MLP neurons of a small language model. Each row is named by its layer, matrix (gate and up: input weights) and neuron, and shows model dimensions 0-191. Each number is 128 + 24 x the weight over its row's rms, rounded and kept within 0 to 255. Numbers have three digits each. A neuron's up and down rows have the sign that makes its largest values positive.
After each neuron's rows, "fires after" lists the tokens most often just before its 100 highest values on Wikipedia text that the model never trained on; "fires in" lists the words (lower case) most often at its 100 highest values on Wikipedia text that the model never trained on.

L12.gate373:131162117148124132108139169101124140106128134141126137120116109088131111151129163113093142146123121090118127182117098131154140140113130150148132109100127143150133129143097113078094139157099123108147130147084139134091143153118135101170136117139150141142126142079119068109119154217098137127133136133116146138117095108107145079152137130136142092128131168133147112111137124172118123066134103132136171108091147153130129140123077075137177126100103126147145175168125135098125166131109091117096150115154159119107126180146115132125109115160126143106157094125183128132142146138131124155
L12.up373:150118119136103113080120125152159155171177091167152115121135061117080125158138069114148193068126089093153134151137105097129101110140170150129113124130113175143118117158132137111149106113143106135103124105123114104122102157122157104129097140131144164122125135172155113116138136128140121136119149111123130156141118116113126117113093106123148131163114084129134130119112116091126138082109123142143137111143102157178096169128164110143150163149110112111173127148113139113134113163103131132063122168178123142134124134109133135163070111151100096105113082113116132167118154069135152130
fires after: " at", " by", " At", " v"
fires in: "the"

L12.gate216:146104088175107107141125142163146155114115131148148116154162094142135129137172111143118142139145110131137152131129144121157145099146117147135157136137129139090137138150130135086135167162155104136102132078117166121102073114118136114128089156132129123130100132160101135114155134109134135128132113135168167136090116116111147158109140158126119151116159144127132092122150155114162163110155137125143142110084089155096166114144121157151096131127116179112132166139141183141113127158106133125130131080168149131129101139145129114190123105160136114098149111089099157117148137084125097139
L12.up216:162136156104122128131139116117146165096087148140160138102158143131135159149132105123091124073166161114134119141130100083105128139141134134120136160102144107122074091159152097140135133155135140162102138128139097148078118130090101135139144111185129105126102133147113100131108125113107111085101137141112136132110139143105137154090119108144121148060115170143122154150131154130141111124158115135141157112173130106148143151155214107120098101115076170070099094172143070100196143163135123133131117126129098164110132146139136134084116152120113108100132153135104121121130115142091147121
fires after: ",", ".", ")"
fires in: "which", "that", "it"

L3.gate436:126133072113132097164185154063082132155131106135137100117155097144138135111125155139114113148137113121127095122170147155112115112116147160126133119105068173157098137125142109120092100157105109149165155143135153113114143127106088108118131127135143105151099103110094138117120175130144100132129097132159104115147151148129180145150130148093130126149164142158161144121111113107134142142148092120154071139127118155102129148133159110104087130135093141112129164137093080154107142132148140125132065104111113109125120132156153160127125136159131168112095107117123134088112155091119154187
L3.up436:074133164135113157149134127142123144153118117102122154103106087073156123153137133116127122124112166118166119104113139124124113138117107137082105112120118129106131123103105110114115127092103095176141133122139161132153115143071179090151156137094145128122128114134139150142148142144163138114099101118147123087145146150124079124115087132106120083116168141168117164156121101105167106073082142114126100150112081140153115117118143095157125114125122132098140158165162126119116106194100108142189135140150145144108104119136129084093120143146129130152154143073112110117126093106106128137
fires after: " to", " had", " has", " after", " would"
fires in: "be", "been", "being"

L6.gate217:086120099113099124148104118125127141083092146103157121124107116179147134152152124114069102157117131134132118102111115140076154108105135123126107149158116147122143143139102147100072181080103129126096127135129108072110109140101113091170146123120166123149145115135142103166096105094127134159166112092150161129134107123115121125106156134128126117062106133172135143185092159126109123086117130075123094144101110125141139121138122133093166161137082105144170102141122152105120113115133148126156138115114147147086113171161115140121167104144118123126138143169107125145125144144140131143
L6.up217:112118160134129120122095113134149155102119121130135146121092131128132134122132110096130109156140128129163099128193111155103118148078145094136099132141136105118137144154134100107168132144094139113092125134117152126111176114138125156138127136138110132080113155132108108103084115147140113124157124154122081138120118184080153100093100146173109104116132156156123118167142097153173128091095127152141146124124108122078073108097104105094069108107132093116164116168129133110156116157120112089141117119174142094111096075125127113105126129150070143160147099104133108149128119106109105112
fires after: " the", " first", " The", " as", " that", " same"
fires in: "time", "same", "such", "that"

L3.gate373:116149115145049152103137100126174164106102101123108152146184147193089055091138137133114138118142119152132145093150096116129120148118142089120098091129138123120116141158121107158130140155145140140130092077129140155097131127146154122146123136133108158116118142107118131150094159075116100131129115129122133179101091094132071118144095098134134113149147115115170127142109173114115148133147136097128128137135125128139144119118184133153111122135108165139122091170142152077095144122113136145118122186086106114100139118152140063140121137167133128105077133168097114133147147122140132117
L3.up373:139145127136138127086151134141122209113133156146126154136132137150081103099141097126092144107166120089133126104173095124121087127113149089140110085120121109122124110144123114159120143169145151161136080125145169158090124142104141107127104115146093149074118139117107142157078092115134114139119145138118143118106151117123108109120104146155125154138136154144141149109119110149119144128109116114168113131119093104154127149137153129141093121211114171145099127157145159103082116108060117109134129219122085123128144157148143091088156131133137121107081129113107125127143145122145133134
fires after: ".", "\n"
fires in: "the", "it", "they", "there"

L3.gate410:138148144171118131132142135126092149162122128133113157139134104168116126122126107140148101140128111152135105116159132123148155124120141152129154107105135108155115171138134096117108151092142125149110176125151113170135142147116128076113144129120140157136114151085099099106114128155141122151128118092141093107164178168135130118082113097124073152112144124129121117179131118163137130171194092100153068096122098128113096096093143103112180164094165107132102130114116123131148106127138103119163113148135094113147145198161160113125099119146122152113126112090104118127091118143136132147
L3.up410:129107116130152137152115108141147152092143101137090109146158121079104130122103101139150131172139127113131131112110114141107102152136134149135147097109138137144115101137165122165146094088112133114057160150105106141131142102159082153138105127099147132129108090126114159113106138123134128112122088143108091121133199160128122102082136145139082086134142107184113102100083137133115144134122105125162112140088118133147139137090103143151121170129150068126113160114115120114157148125158087144165147137179117105153116176135111150162128137113138138116102139084114102115131118147141075147
fires after: " |", " first"
fires in: "12", "6", "9", "goal", "8", "5"

L10.gate288:111159137130137169077099132117155138118128190147181114094113148102132134143096161139137132124128144125113150115142168130112131126141133117103133100121143129134119114158162112143117144149105143118109182185108098178146144104137163127121115138167125134176136089089166131187117161132138119126168120158183147132113121117157146133171119093083117100134103123140135136134121145150139100121142103141106136152104128144103155165112102132130126123148141109109157124142156138141144160120098205148117132134153132122108091118089149155110152086149117123094137092073111146142140121124077100124
L10.up288:155132113109127113142108132107107097152073113098098108093123126148121142149121114164124119146113172141138134108134113143087180117132138128104149136118143143122136168147108165071118155121118138069084129123182147121180105140118076101143111126149159104147146128165099126112102164085095143157147182122088140150159098162131128121101116132079144131136116164156115125141101164085112156121127169079113102115152140135095161129105137122109109129151151129100130096117127116145137124120120090092171138138140163115089147148114131124121126131141132097127101125119091126141122140136137118125
fires after: " the", "'s", "The"
fires in: "first", "second", "third", "youngest"

L2.gate336:135060130155136147147146112121155129130126140138158095175183118133084107134157117132125090133136108115139138078114145078129080132138146089183135118149115162095114134137091139152111155163154159169111148138162105130136137087139143159163120094099163158124138172117133120144103143130158125101131166147117106146132121127096145123126097150119138118139176093151134164117097102115127154105152085144160133137119147144098176154114133133097122119156134119127077161138098105083124173145142143160126136127128101099168144130116124112157160124125145118159142076121160155124142119112108174103
L2.up336:115133109128113119157125114148162135074155083144147148146124110094147136119186085095088055133130129150185083116099112073112114106121101114156123125144112116151124107129122112089130085162087136130115150122106095109169133133122114148137100119127185127135105117136109120186103168155192133127088158112128148122165130138102157122118134118158184136126149098109120121117153131116126144127113159137132114132111121157105142169117136149101137109131089157128131145108139096143135153121133150091165100147113117120144137106109126112149109143116126118122102144126196151122145137130143102154
fires after: ",", " in", " of"
fires in: "which"

L8.gate279:138125140126142204104130136137138119134128135138132174136145131142108112111142110160123149114083123131078168119139140097113166089136125108122089146116153082166117165144072121077111129136141158088138112131104147086110167155156164189155118155129156138134109087148151088162078097110131139099166127151157114123127148131161142156131096141127108102091125128139135080160117100093120138144107170092151134137104141105156160134097162124112157170171126118126149109151110072114124156145148115107121120106124120141097168148145094123132151142109104131155085124123144109110119105114153129128
L8.up279:115132124113151123097165123089088149101085124172165126092133155140105147090123080100133153114148069107128132152151126135129134066112119139115125148082107169117116099125118145107139152115134116144130114130127154169155138157136117186141139132120134140119142130139119076116173123107071139126133110103151094093106119119105136141139111091142157086155124128130154144136117163163108117113087130106151112161110135147115111112130133176130126147125126122140125103129093144140159104115108142131138114071200123100095145166172153103157170142147170097168115100117117146122107142119141108093
fires after: " as", " As", " s"
fires in: "well", "a", "chair"

L3.gate242:130154107135099129144144126116135167159151123148125133136145151110137111145129120082076130141136106145116125148111160141094109116068137175184134117109154152125133138104110165160099087098130126151118122077113085120125128145119156127135123126158154100135116135146143115125156134116156126149176106122109133111180142172105174098162146111110133149107089111141127128129139092134107129132144169114137094098144055150116135145093119139145159150159133124147111138118151140129143106087154128151125128127107102133109128146123132157124161193070176147120134110106118146152102139123108126129
L3.up242:105098143076129122122111125121129103122105083066116176176112125129117141120149136151138133140132158118118135081172071101138163081123149123125108155119120168163112106112166114117108137120144139110108124172110137155098140097172101137140145116115117192139107115129170137141099061113134140117080129191133099159142110121135102158082114094134106146150100143115121130136130116118129134103140141123111131133113124121108154120148103141126126124107143114116136104093085159136141118149106165087111133074117113119102143092128118095111086130158127165151177137093127143088147114136155134103
fires after: " the", " his", "'s", " a", " The"
fires in: "first", "best"

L3.gate433:138111170208167094130113136132149092130116136170105134113137132120108081132164111141111104124140140108138148122094120158078118134136131119131129137160113137165149133155134162130148122118092144123116133113141164150070132131144091123119112137089152084129167098132152161112132111134122146125144102105146166130098113183140116155155121119166122144152127100174122120113115089111127128100183177117154078110156113134125077131129152158069086126155145102146164136145124153131080162109153157148182112104118160100126106176112155139090127119161139158159109096145161141104104104140125130124
L3.up433:136108147162154089144103130146166106123130168163095159106148173142119088119136116155102116141122168118144105128107113138103146125122096113147115115152124157182148165127111154130118077143087124109130109111134149106061146144118107125135097144112180104096183155125143151136139077113150129137113158134145146122114076180145147144152156139173123119092128102154127142078111115113135111159144150116177119143153143114145109137150145128083097096197117125128123101113159129137094127128095137126151140154124137122103135168070149112087183140160140121154113125133130108105131105167139118103
fires after: " the", " The", " e", " a"
fires in: "same", "next", "previous", "last", "present"